Weights of a small GPT-style language model, trained from scratch on English Wikipedia: width 160.
MLP neurons of a small language model. Each row is named by its layer, matrix (up: input weights) and neuron, and shows model dimensions 16-111. Each number is 50 + 12 x the weight over its row's rms, rounded and kept within 0 to 99.
After each neuron's rows, "fires on" lists the tokens most often at its 100 highest values on Wikipedia text that the model never trained on.

L5.up563:52 57 48 55 53 56 41 48 38 40 67 63 69 35 65 45 70 33 63 72 49 41 41 42 47 61 47 41 33 54 62 63 53 51 48 41 49 51 40 59 32 63 39 43 34 62 58 45 45 16 31 54 50 57 45 48 76 62 45 52 43 47 57 56 43 62 54 59 59 47 64 46 45 57 37 43 38 28 61 30 71 46 43 60 34 55 45 54 36 55 32 46 57 39 38 44
fires on: "b", " every", " No", " Exp", " dist"

L8.up176:44 56 50 39 44 62 47 57 59 29 59 56 63 44 34 44 45 37 47 54 38 52 65 51 42 45 47 43 58 51 47 67 76 29 41 64 34 65 56 32 48 68 55 59 57 55 65 37 46 56 65 64 44 38 54 39 32 48 39 48 55 52 63 53 56 33 43 55 54 68 40 28 32 54 55 79 59 47 60 34 41 28 60 62 60 29 40 66 66 49 44 26 53 65 53 52
fires on: "9", "2", "1", "3"

L6.up15:38 78 45 55 54 41 66 42 54 44 51 50 54 49 66 63 68 53 61 46 59 52 42 53 68 38 58 54 35 36 49 42 78 44 27 54 29 51 56 52 45 40 49 73 53 47 63 49 36 42 54 26 49 59 74 44 47 49 48 44 36 47 61 46 42 34 26 52 39 43 38 69 64 63 33 49 63 50 43 45 41 25 42 53 56 32 57 70 50 16 37 54 45 40 48 47
fires on: "-", " of", ".", " (", " "

L3.up558:63 55 60 52 82 62 72 58 52 49 70 48 27 45 62 36 45 68 62 57 62 49 65 72 70 37 66 44 60 46 44 49 38 54 32 29 47 54 57 65 42 45 40 35 38 51 38 69 63 31 47 53 49 57 41 51 31 44 54 47 46 78 34 49 51 52 57 58 39 44 33 51 53 64 55 34 64 57 56 74 41 40 46 62 43 59 59 53 77 71 46 59 45 54 59 63
fires on: "-", "\n", ")\n", "\n\n", " |\n", " /"

L8.up402:27 47 47 47 54 65 51 59 44 51 23 37 59 44 51 72 64 64 49 46 68 44 60 43 40 38 45 27 61 50 62 47 64 45 57 40 48 72 59 70 57 22 41 54 63 75 43 48 66 54 54 67 55 44 59 35 44 32 35 59 69 50 60 62 60 60 45 35 51 28 61 60 38 50 39 48 75 35 46 38 49 31 50 62 67 41 58 55 62 49 52 54 46 48 31 40
fires on: "2", "8", "1", "3", "4", "7"

L3.up579:34 56 40 62 47 46 40 45 38 75 56 44 23 45 56 59 43 63 65 57 39 38 26 52 58 73 58 35 60 58 59 42 38 30 52 20 63 77 49 50 40 45 56 48 44 51 42 67 31 50 71 64 42 52 47 59 48 36 79 51 55 38 61 49 63 64 51 26 47 52 46 54 29 54 42 35 55 63 52 50 72 46 58 57 59 38 33 53 39 41 53 61 37 52 62 39
fires on: ".\n", "ks", "ets", "ans", "es"

L6.up17:49 64 55 67 28 47 64 57 66 48 56 55 41 43 55 33 48 59 40 48 39 59 56 40 72 45 50 50 67 37 40 47 65 48 32 32 59 36 55 60 47 63 45 61 29 49 61 61 31 48 58 63 52 53 54 44 56 65 36 44 43 42 48 51 34 30 48 60 49 48 48 49 75 41 58 45 41 31 70 46 63 31 42 48 70 75 43 58 36 36 43 79 36 47 37 47
fires on: ".", "1", " |", "2", ",", "ø"

L4.up480:40 56 55 58 42 62 40 60 41 48 56 64 23 51 72 61 32 60 56 52 55 39 40 33 46 56 47 59 42 57 28 69 38 51 56 43 59 31 38 62 71 60 47 30 46 47 62 23 58 60 45 68 63 57 26 61 59 50 55 44 34 47 53 52 58 41 35 54 55 32 54 44 41 72 32 55 71 54 43 40 52 53 51 52 70 32 35 55 35 56 43 49 47 53 81 52
fires on: "\n", "-", "G"

L5.up515:63 46 36 48 44 49 50 54 77 60 43 46 66 64 50 74 43 82 59 71 46 48 55 36 53 56 43 52 63 34 65 34 45 36 54 49 53 32 52 40 38 28 50 55 73 40 59 60 48 43 44 58 50 59 68 65 40 61 28 51 31 61 29 54 42 70 64 37 72 53 41 42 54 50 38 46 36 51 72 40 37 54 40 50 44 77 51 44 55 47 33 38 60 64 54 46
fires on: " is", " and", "ly", "–", "ely", "ily"

L2.up495:48 51 43 73 41 50 43 45 42 47 68 83 32 41 56 51 53 42 34 54 52 63 34 46 49 71 34 53 39 55 59 45 49 52 41 65 30 35 58 49 44 37 58 55 47 42 50 57 32 51 51 61 37 45 44 46 56 60 61 65 45 72 62 68 42 33 27 45 42 50 51 60 59 62 33 72 52 63 53 55 58 51 31 44 59 56 66 68 37 56 31 47 41 71 35 36
fires on: " There", " Reg", " there", "inc", " Major", "There"

L4.up565:69 48 59 66 54 65 67 44 47 47 41 41 25 48 59 39 51 53 54 64 49 50 39 67 29 66 55 45 43 63 42 55 44 51 49 59 46 33 21 60 47 39 60 57 61 31 49 47 42 42 54 51 48 29 58 55 49 62 34 69 34 41 55 49 46 46 38 38 55 43 70 63 45 55 36 75 42 41 46 52 46 63 46 57 37 48 78 65 58 51 39 55 27 29 66 71
fires on: "ub", "un", "ul", "ib", "ip", "over"

L4.up74:53 32 58 46 62 56 68 65 37 38 55 46 61 79 30 58 56 60 53 64 61 39 46 68 59 44 54 41 42 54 44 41 61 42 61 60 46 68 76 63 38 46 49 38 40 62 62 47 42 53 45 39 53 44 53 67 52 53 48 51 58 36 52 63 37 50 35 65 68 43 47 60 36 29 39 31 54 58 50 63 45 52 48 52 69 32 54 45 47 45 69 44 52 43 37 43
fires on: "H", " H", "h", " C", " Br", " h"

L6.up434:50 57 70 61 61 61 40 49 62 42 30 55 67 74 40 54 37 59 62 53 37 60 37 49 42 55 27 64 38 69 51 41 42 26 52 46 47 64 64 60 39 53 50 50 59 45 57 61 61 43 28 58 44 42 39 61 52 66 51 67 62 69 38 52 48 32 55 73 25 50 52 69 36 36 40 43 48 66 60 43 50 50 51 35 50 69 65 55 38 51 49 42 55 54 43 36
fires on: " as", "ol", "ival"

L4.up181:56 41 55 60 60 48 56 59 57 55 53 58 67 51 41 46 26 53 47 75 39 66 40 54 61 55 31 53 29 56 57 54 50 34 55 44 68 35 48 58 60 45 53 53 52 31 43 61 56 40 31 47 47 47 39 37 55 56 62 38 51 54 34 47 53 55 65 37 30 64 42 45 49 59 62 39 35 56 52 42 30 56 51 39 60 28 31 36 30 46 50 37 37 54 43 47
fires on: " as", "As", " As"

L6.up326:46 50 52 45 64 55 46 28 67 52 48 62 50 70 53 39 43 47 65 28 58 50 34 57 86 52 40 65 63 54 37 50 41 40 63 65 65 54 69 67 36 62 60 54 41 51 54 49 42 50 43 47 68 33 56 52 41 45 35 62 36 65 40 49 66 57 67 58 33 50 55 45 36 57 24 62 41 49 54 24 53 56 63 49 60 48 34 50 55 52 36 27 60 43 65 53
fires on: " |"

L8.up513:39 39 46 50 76 55 69 66 34 72 48 61 39 59 62 46 47 36 65 45 48 61 60 59 39 28 53 54 47 47 64 65 88 38 54 41 48 56 57 53 52 39 45 36 55 44 50 48 31 49 54 53 42 57 31 67 37 67 52 64 41 67 39 48 48 66 47 40 46 61 35 65 74 51 49 63 52 57 64 49 46 49 36 83 45 32 56 46 41 44 41 58 46 35 47 39
fires on: " in", ":", " p", "-", " /", " ("

L3.up565:63 41 57 55 63 64 52 28 59 39 50 45 39 48 45 32 34 49 65 75 42 36 56 43 69 24 65 49 54 77 57 60 55 54 47 18 62 50 60 61 51 60 32 54 28 44 59 66 74 31 48 38 48 49 30 47 60 42 60 61 39 55 32 42 46 58 51 43 49 51 43 48 45 43 59 52 55 68 52 48 34 43 52 57 32 57 59 49 62 74 38 41 49 24 43 38
fires on: "\n\n", "-", " |", ")\n\n"

L2.up304:39 75 39 48 63 81 61 45 50 59 59 34 41 65 44 55 57 43 39 50 51 35 30 50 33 33 41 55 72 44 59 44 62 56 53 28 30 31 55 68 59 46 48 33 67 40 32 83 40 53 49 53 65 53 44 52 51 41 34 45 72 67 38 44 48 30 40 54 52 67 52 63 61 24 42 58 49 57 54 50 52 63 66 32 32 65 45 50 37 61 64 56 68 66 43 42
fires on: " could", " would", " were", " time", "\n\n", " medal"

L6.up204:14 65 66 59 62 37 55 53 32 48 43 50 54 50 53 72 58 54 42 42 48 29 52 45 46 58 55 49 52 25 38 35 84 51 41 59 56 55 43 42 26 46 36 31 40 74 50 65 44 40 46 60 56 50 50 31 33 42 62 50 42 49 50 62 61 84 37 51 41 39 59 44 55 48 49 39 64 55 54 44 31 62 49 56 71 58 41 52 71 55 57 69 39 41 46 48
fires on: " of", ",", " |", ";", ":", " a"

L6.up256:70 50 43 43 61 74 61 63 39 46 62 47 49 48 53 44 55 34 34 48 51 54 55 43 48 65 43 41 38 58 47 45 54 56 47 64 43 32 37 48 59 35 36 52 48 21 70 52 58 23 58 20 58 27 53 53 64 65 48 53 55 57 55 71 53 50 43 39 45 38 56 55 37 49 41 37 48 48 50 45 54 61 28 45 49 40 47 68 32 41 54 41 63 55 52 43
fires on: " that", "hen", " what", " following", "ar", " which"

L6.up479:52 63 28 45 53 73 33 45 56 41 60 55 60 55 40 39 52 56 67 28 51 46 65 55 68 62 65 69 52 54 41 57 65 42 50 46 54 60 40 55 47 29 36 69 52 52 42 56 58 37 44 55 31 49 56 43 73 37 29 61 50 66 39 59 74 55 50 53 38 44 40 40 41 45 42 56 41 42 62 25 26 45 62 59 58 79 56 70 51 39 25 47 34 63 32 50
fires on: ")", "–", "-", " |", "."

L4.up348:59 72 62 30 44 51 23 40 37 52 55 55 64 56 37 64 39 28 59 67 47 43 34 58 45 61 35 44 50 58 44 66 46 47 54 50 46 40 51 53 54 47 54 66 45 60 57 61 50 45 52 52 54 48 76 46 50 54 33 66 69 47 52 68 61 54 17 55 51 54 52 37 38 56 42 38 73 43 61 65 35 47 37 59 54 60 28 42 52 55 43 59 77 34 43 58
fires on: " |", "f", "ou", " and", "/"

L3.up295:37 45 67 46 49 55 44 38 53 84 43 53 37 46 43 51 52 68 36 73 47 42 40 54 82 39 35 30 44 36 52 49 35 46 55 33 51 49 59 42 58 49 27 59 40 57 66 54 72 55 79 42 49 68 57 34 56 44 43 56 62 61 53 41 49 76 48 41 20 51 47 55 60 43 42 46 62 26 68 47 48 54 43 61 63 60 44 53 58 63 65 46 60 35 36 41
fires on: "|", " |\n", "Th"

L2.up389:33 29 52 50 65 54 35 53 93 49 31 57 50 43 48 53 53 50 66 64 49 58 45 54 53 64 47 37 45 46 65 54 47 59 30 59 41 40 55 64 39 50 49 74 38 58 35 65 74 54 60 61 46 64 55 46 54 46 50 68 45 63 35 37 56 69 29 27 46 49 51 49 37 36 35 47 72 26 47 77 48 45 44 49 46 58 48 60 30 55 44 69 47 37 46 47
fires on: " |", "ot", " /", "|", "=="

L2.up86:72 40 55 38 47 47 36 31 47 54 58 63 57 30 55 51 37 70 57 24 61 38 53 39 45 55 52 52 35 63 51 40 93 49 45 62 62 61 42 59 18 35 56 70 41 58 50 38 55 37 50 43 54 36 46 51 62 40 52 47 45 56 54 44 31 64 53 51 41 37 40 44 59 37 46 39 80 40 46 42 35 47 51 44 72 43 35 56 58 66 54 42 58 46 33 62
fires on: "iss", "ick", "ity", " Ex", "ine"

L8.up556:52 55 55 66 51 71 50 38 52 22 47 59 35 59 74 33 55 55 62 45 52 52 36 59 57 45 46 38 39 23 66 53 58 41 57 38 37 48 58 63 64 57 59 63 63 41 31 45 54 44 47 37 39 39 64 27 36 71 60 72 50 34 38 55 38 58 39 61 41 59 33 61 50 55 45 58 71 61 59 38 44 79 38 40 59 38 59 78 62 38 55 64 45 61 67 67
fires on: " ", "1", " (", "0", "+", "5"

L6.up109:35 49 53 81 42 37 50 48 37 47 44 48 63 64 53 49 65 52 46 56 41 57 42 46 42 52 74 58 34 64 33 43 35 53 56 44 46 46 60 45 44 45 39 44 56 50 59 31 60 48 44 54 49 41 50 71 56 66 38 56 62 43 43 70 36 40 45 58 45 55 46 49 60 19 53 45 79 58 68 60 45 52 28 54 67 60 46 42 31 37 62 67 79 56 73 47
fires on: " C", "c", " M", " H"

L6.up81:62 48 30 53 46 66 58 62 40 41 59 44 47 51 31 60 51 50 55 76 54 60 50 44 32 50 48 27 53 49 59 67 46 31 36 49 66 41 70 50 61 72 46 44 46 54 28 38 75 40 65 29 61 49 43 62 45 61 48 45 41 47 34 67 38 58 51 50 39 54 53 59 42 55 46 71 77 50 75 47 57 60 51 40 42 54 64 52 38 33 61 49 52 30 34 61
fires on: "|", "-", " and", " |", "ut"

L5.up459:28 54 51 76 55 52 73 44 41 54 60 34 62 32 74 52 61 45 47 42 62 52 51 34 48 45 60 52 50 26 55 43 61 55 38 70 31 47 22 38 54 61 56 42 57 29 41 39 63 44 45 47 72 37 50 36 74 38 77 49 50 50 44 52 36 56 51 54 31 47 30 73 49 65 36 36 53 54 71 63 52 45 52 35 64 68 77 51 43 33 59 71 51 50 49 59
fires on: "ian", " B", " (", " of", "ip", " U"

L8.up31:45 53 69 60 30 26 47 41 52 37 43 46 42 51 56 63 60 59 60 69 59 48 48 15 59 52 41 62 58 60 67 52 52 54 52 69 45 38 70 40 40 67 49 67 59 44 69 67 41 44 44 68 60 41 57 52 19 77 55 38 58 67 31 71 45 50 37 52 64 33 51 49 38 69 51 47 41 45 40 41 50 49 42 40 31 70 56 61 52 57 25 72 65 64 41 43
fires on: " ", ":", "–", " and", " to", "g"

L3.up363:61 54 72 50 56 47 45 32 50 57 67 62 54 62 51 40 44 41 36 52 46 59 61 64 44 62 45 32 53 56 57 38 39 64 47 64 60 45 69 37 59 48 37 62 41 38 49 66 44 61 74 45 51 58 37 39 60 54 43 67 43 34 60 51 53 42 40 41 63 41 56 58 48 24 36 45 64 76 52 51 47 56 35 72 46 34 42 65 39 69 25 49 53 44 42 39
fires on: " there", " It", " There", " it", "It", "There"

L3.up560:64 55 56 43 51 48 42 36 50 45 49 62 31 62 47 36 52 65 71 49 57 71 44 75 78 64 59 54 65 56 47 56 52 31 58 38 45 36 62 54 59 66 56 31 54 48 46 57 56 37 37 61 47 48 50 51 37 53 57 44 68 71 44 45 56 62 57 52 39 26 41 51 36 75 41 43 42 51 65 32 48 50 45 47 50 49 41 56 77 56 40 48 34 36 59 72
fires on: " |"

L8.up15:47 50 42 46 50 46 47 43 70 52 62 49 60 44 50 61 80 65 54 56 60 45 38 38 75 22 80 48 53 46 42 62 76 55 52 51 62 56 62 74 42 62 39 59 35 48 37 41 33 63 58 52 29 25 68 51 43 54 46 63 54 61 39 49 61 48 55 66 55 45 32 44 65 42 73 62 56 46 52 50 59 49 38 42 48 52 65 33 67 39 47 69 24 45 40 54
fires on: " (", ",", " |", " /", "'s"

L2.up500:31 36 64 47 74 47 41 46 66 57 45 60 57 86 55 41 46 31 43 50 59 35 32 60 69 64 44 61 74 47 58 53 44 45 49 51 56 60 46 47 42 38 44 50 37 44 29 40 49 52 50 56 57 56 44 65 55 48 53 55 60 49 65 48 58 44 45 66 24 57 61 64 56 65 45 58 47 63 57 36 39 46 65 64 53 67 45 66 51 37 28 53 64 54 25 47
fires on: " |", " hand", " age", " world", " length", "oot"

L5.up203:26 55 42 70 58 53 55 55 57 45 69 52 54 40 58 43 44 36 40 65 63 48 39 44 62 44 56 51 50 34 60 53 79 60 36 55 44 48 38 30 65 37 36 67 61 55 62 60 60 23 48 79 58 59 53 53 68 55 62 47 48 53 51 69 62 40 43 53 38 59 49 64 45 63 50 45 60 50 38 60 11 55 27 67 66 51 45 68 34 30 45 49 63 56 41 61
fires on: ".", " (", ";", " place", " Championships", " "

L3.up114:41 44 58 63 50 51 74 42 43 45 44 50 35 42 60 41 70 50 51 55 66 41 36 31 66 45 57 38 76 50 41 38 41 43 64 56 44 35 55 55 36 49 33 41 52 21 54 42 43 57 44 47 54 56 47 52 58 44 36 43 69 55 45 62 62 56 48 48 38 41 66 37 54 31 63 40 65 57 67 53 39 62 53 48 61 55 26 57 45 68 53 49 54 44 51 71
fires on: "'", "'s", " took", " its"

L3.up520:52 70 40 60 67 52 51 37 52 57 55 54 58 62 48 56 34 34 35 54 43 56 57 66 43 18 51 62 52 55 42 52 60 60 56 48 55 31 48 41 51 65 32 34 40 60 35 30 59 45 61 12 61 53 46 55 38 42 42 39 43 40 55 52 51 44 50 33 59 47 48 54 53 49 34 66 46 61 48 43 68 44 52 39 38 54 32 54 41 48 54 53 59 52 74 41
fires on: " f", " sp", " children", "sp", " said", " bo"

L6.up563:61 44 50 58 52 47 53 39 50 68 38 31 47 49 35 57 37 61 50 78 38 50 49 15 40 65 51 40 63 65 69 71 45 32 53 48 38 49 53 73 62 43 52 56 62 44 67 38 42 44 33 46 48 67 52 48 27 56 54 65 48 42 70 62 32 61 33 62 50 47 41 37 53 72 47 41 56 33 50 63 69 28 38 45 58 58 67 90 48 39 66 60 42 68 50 22
fires on: " s", " ", " S", " d", " and"

L8.up597:29 72 66 45 43 47 32 43 46 42 58 57 52 58 60 51 44 38 36 55 32 39 58 52 69 33 44 53 40 54 76 61 67 52 56 51 35 31 49 55 56 72 39 26 63 46 70 40 20 52 62 73 48 46 41 49 32 63 47 41 57 43 38 67 48 39 31 58 58 39 42 60 62 52 52 63 52 51 68 25 57 61 53 30 43 48 54 42 68 44 35 50 46 59 65 57
fires on: "0", "2", "9", "4", "1", "8"

L6.up68:51 54 38 48 49 56 41 37 60 34 48 64 43 47 51 39 56 55 67 44 44 44 41 37 32 60 66 74 36 56 30 59 36 68 42 47 39 42 44 78 61 45 47 59 43 55 54 32 36 55 62 46 66 37 37 63 57 49 48 48 35 50 47 71 60 43 38 40 40 59 30 75 53 52 37 59 76 44 59 65 54 44 49 62 44 58 47 59 66 59 80 64 48 55 56 45
fires on: "-", "\n"

L4.up126:61 45 54 35 58 58 78 40 49 37 48 57 56 42 54 47 50 52 23 84 67 51 42 40 54 34 53 57 45 46 72 75 61 50 42 67 21 53 40 54 43 65 52 31 45 48 54 61 63 59 51 43 56 21 21 51 49 20 52 57 57 51 50 57 48 41 47 32 48 42 41 54 56 52 56 41 51 63 67 49 52 61 51 58 17 56 60 71 64 63 55 37 67 28 38 46
fires on: ":", " place", " Website", " career", " Release"

L4.up261:55 36 68 45 40 46 58 56 61 27 37 33 67 66 50 57 42 47 62 59 52 52 46 55 32 54 53 80 46 47 51 60 31 43 31 41 49 49 62 63 65 54 70 61 51 53 40 40 38 38 38 40 63 53 62 66 56 53 56 43 42 41 16 73 53 30 40 39 61 59 36 43 68 62 58 35 61 42 68 57 48 38 55 51 42 40 63 53 47 49 58 61 52 57 37 29
fires on: "-", " (", " medal", " Goals", " •"

L6.up171:37 68 62 35 67 51 59 39 27 36 29 46 47 46 35 58 40 30 69 59 59 39 56 41 71 47 29 27 43 55 34 61 64 20 54 49 68 43 52 52 41 44 44 49 52 74 71 65 63 79 52 63 47 51 54 51 38 30 30 63 64 41 57 49 52 32 50 45 27 54 31 66 59 35 41 58 50 35 43 67 25 65 46 37 67 62 35 50 52 61 65 49 67 60 31 66
fires on: " |", ",", "ion", "u", ";", " and"

L6.up584:52 67 39 28 64 55 47 57 60 43 56 61 55 49 57 33 54 39 68 51 59 54 45 53 42 37 46 36 36 54 58 60 39 55 44 54 32 61 64 51 49 54 47 63 45 60 55 38 67 64 38 54 51 51 42 60 49 59 58 64 30 28 51 41 38 53 63 32 41 41 55 67 48 25 45 70 62 59 38 42 22 39 62 36 47 55 42 53 31 32 52 36 53 34 42 68
fires on: ",", " |", "ru", "e"

L6.up459:27 41 32 46 49 71 57 56 39 65 43 65 75 51 58 57 51 30 59 47 26 22 51 59 61 54 55 24 42 56 51 75 76 48 65 42 50 32 54 65 64 47 45 52 66 47 48 32 45 46 54 66 55 62 44 75 73 47 64 52 57 55 45 50 43 52 44 22 47 62 61 52 44 31 39 30 53 43 45 44 49 37 45 66 52 62 46 36 65 37 40 47 61 69 44 59
fires on: ":", " be", " is", "x", " into"

L4.up105:53 52 55 40 51 69 44 47 51 56 51 67 37 46 30 37 38 40 62 78 32 35 39 38 78 36 60 35 33 55 32 57 33 42 45 29 59 48 50 50 45 74 37 57 30 52 61 52 66 43 57 08 48 36 44 63 35 45 52 58 46 67 37 40 61 46 43 40 38 64 44 39 55 42 43 63 40 47 46 71 59 51 38 81 65 57 43 60 53 49 51 45 58 33 57 55
fires on: "|", "-", " |"

L6.up246:47 42 63 31 44 28 69 58 51 46 41 42 46 80 46 55 24 50 39 53 58 49 47 58 49 41 69 54 56 63 75 54 32 35 51 66 64 51 74 76 35 55 56 71 42 57 29 63 59 30 65 23 55 57 42 58 64 45 48 55 62 36 42 42 34 54 60 58 49 57 45 43 36 36 52 42 65 33 35 56 42 68 66 49 65 55 48 58 69 41 62 46 38 51 53 77
fires on: "-", "ur", "ast", "ort"

L4.up109:67 56 41 40 33 59 76 44 48 44 54 51 45 35 53 45 50 51 47 56 23 53 49 48 36 54 59 51 76 47 51 57 33 46 34 44 47 50 46 68 36 50 37 55 32 68 40 42 57 27 57 27 62 53 16 49 70 43 35 44 28 62 58 53 28 49 55 25 51 55 24 50 54 39 50 46 72 39 55 65 47 54 60 65 48 69 59 64 36 30 43 41 52 57 49 70
fires on: "-", " St", " Time"

L2.up183:84 44 59 45 62 37 65 32 53 59 53 45 82 65 43 44 50 64 59 54 69 50 41 52 50 49 36 45 40 54 46 32 52 58 50 45 25 46 35 38 54 43 61 49 38 71 48 33 55 34 43 50 45 56 68 27 46 60 48 61 55 40 50 59 43 61 56 41 54 52 54 48 47 61 26 23 57 67 43 50 46 31 54 50 59 38 42 36 59 52 46 60 52 50 23 39
fires on: "est", "one", " age", " Died", " zone", " time"

L8.up253:36 41 45 44 41 68 47 18 40 51 43 53 25 55 61 46 51 49 49 57 52 47 26 49 48 55 48 66 45 33 43 68 57 50 35 55 81 51 37 42 45 72 56 34 46 54 47 64 37 57 51 72 46 79 39 55 52 53 44 30 70 35 50 38 57 38 57 51 53 52 43 46 31 53 48 36 62 37 57 59 33 48 45 70 70 50 39 34 57 56 50 42 36 57 41 62
fires on: "t", " C", " P", " B", " R", " G"

L5.up70:73 54 48 63 44 56 45 50 39 47 62 67 38 22 40 34 45 73 35 49 37 38 49 30 54 71 58 50 60 52 69 47 61 32 47 66 67 25 58 36 17 26 51 45 53 50 56 51 55 37 60 58 53 48 44 49 40 47 47 56 62 43 71 51 48 59 47 42 48 55 50 31 63 52 41 73 32 24 45 57 47 66 66 59 66 36 37 56 59 41 44 52 63 61 48 51
fires on: " and", "ics", ":", "s", "ural", "ot"

L6.up128:54 59 69 47 50 19 59 61 24 59 59 48 48 46 42 36 66 51 69 58 56 53 34 31 69 55 47 33 70 59 51 53 43 33 60 51 72 53 48 33 51 42 56 46 66 59 60 35 50 52 56 62 56 46 35 58 47 41 62 52 62 32 60 62 43 42 44 64 40 35 56 39 73 38 43 58 64 31 38 51 47 51 50 63 55 63 62 59 61 34 48 43 86 58 40 40
fires on: " and", "ing", "s", "ity", "ism", "al"

L3.up518:53 46 44 43 53 62 46 43 41 49 45 57 49 62 53 65 40 48 62 47 60 38 36 56 54 35 46 51 45 49 71 48 32 46 42 40 59 45 64 22 62 38 61 53 29 59 48 45 61 34 47 52 66 70 67 61 46 61 42 35 52 23 59 31 54 72 48 42 37 34 57 71 33 71 17 37 51 62 44 43 43 48 59 53 55 44 62 36 51 64 69 46 40 52 62 57
fires on: "te", "est"

L8.up475:19 45 82 64 51 54 66 63 45 51 40 53 55 37 45 74 57 33 56 56 55 59 52 35 60 44 33 26 50 56 49 54 70 59 55 51 54 44 38 63 62 44 53 63 45 58 60 74 56 27 54 47 47 45 46 44 53 54 45 52 60 48 57 39 31 45 44 52 40 38 39 64 33 47 58 60 44 42 52 45 43 42 48 41 63 58 43 59 43 28 75 67 43 63 37 47
fires on: "4", " le", "2", "3", "6", "8"

L8.up502:61 59 60 66 63 56 46 64 38 48 55 58 61 77 51 44 37 55 50 41 58 33 51 59 51 57 41 47 36 49 57 48 48 36 54 67 51 56 38 53 25 54 49 61 45 45 57 41 60 50 31 56 66 38 51 56 36 21 57 49 27 72 44 59 44 65 58 62 53 39 62 45 48 54 50 85 48 35 51 63 32 47 67 36 53 59 58 67 61 38 51 42 63 64 47 34
fires on: " |", "or", ";", ":", " of", ","

L4.up506:43 71 55 58 58 54 59 51 75 47 72 54 32 45 66 54 58 48 53 62 18 35 58 50 54 41 62 38 43 34 54 58 67 53 34 46 48 27 59 59 44 63 33 42 61 55 56 60 54 38 65 29 49 46 35 52 75 42 29 53 57 74 41 55 50 64 39 24 55 47 53 66 53 67 41 52 75 76 43 47 58 17 39 38 51 38 60 56 40 32 52 44 57 47 55 61
fires on: "-", ":", " is", " not"

L8.up204:41 45 75 44 69 68 56 47 51 52 49 35 44 41 40 70 49 41 55 60 34 48 58 43 55 37 36 60 66 55 48 68 78 48 50 76 48 60 48 58 48 45 47 43 52 54 40 69 54 47 77 56 45 41 35 31 51 44 66 42 44 51 45 46 54 52 38 38 67 63 52 65 56 42 52 32 58 41 62 36 28 46 43 54 50 19 65 49 67 50 61 46 35 47 42 38
fires on: " a", " the", ":"

L8.up150:36 34 55 36 36 52 48 53 38 69 49 50 40 62 69 56 73 78 52 62 41 55 66 47 58 59 34 53 61 51 49 48 50 43 50 37 71 57 50 51 31 28 78 62 30 41 60 40 59 25 72 54 38 45 49 49 38 62 55 26 40 62 46 65 44 33 31 57 57 46 64 34 57 48 35 45 70 38 69 36 37 68 61 43 49 38 48 48 55 40 43 27 46 63 43 28
fires on: "–", " dis", " en", " Smith", " out", "ad"

L8.up538:38 67 58 38 53 50 69 51 47 52 53 51 37 73 49 40 65 54 48 62 52 49 33 63 78 49 70 69 64 46 51 56 37 51 68 56 46 38 55 34 63 56 66 55 51 63 68 65 57 14 27 61 60 34 75 42 27 38 38 67 22 44 65 46 52 65 50 51 38 69 63 51 47 42 64 52 68 45 45 43 47 72 43 50 48 51 45 61 68 33 43 45 56 37 52 49
fires on: " |", " "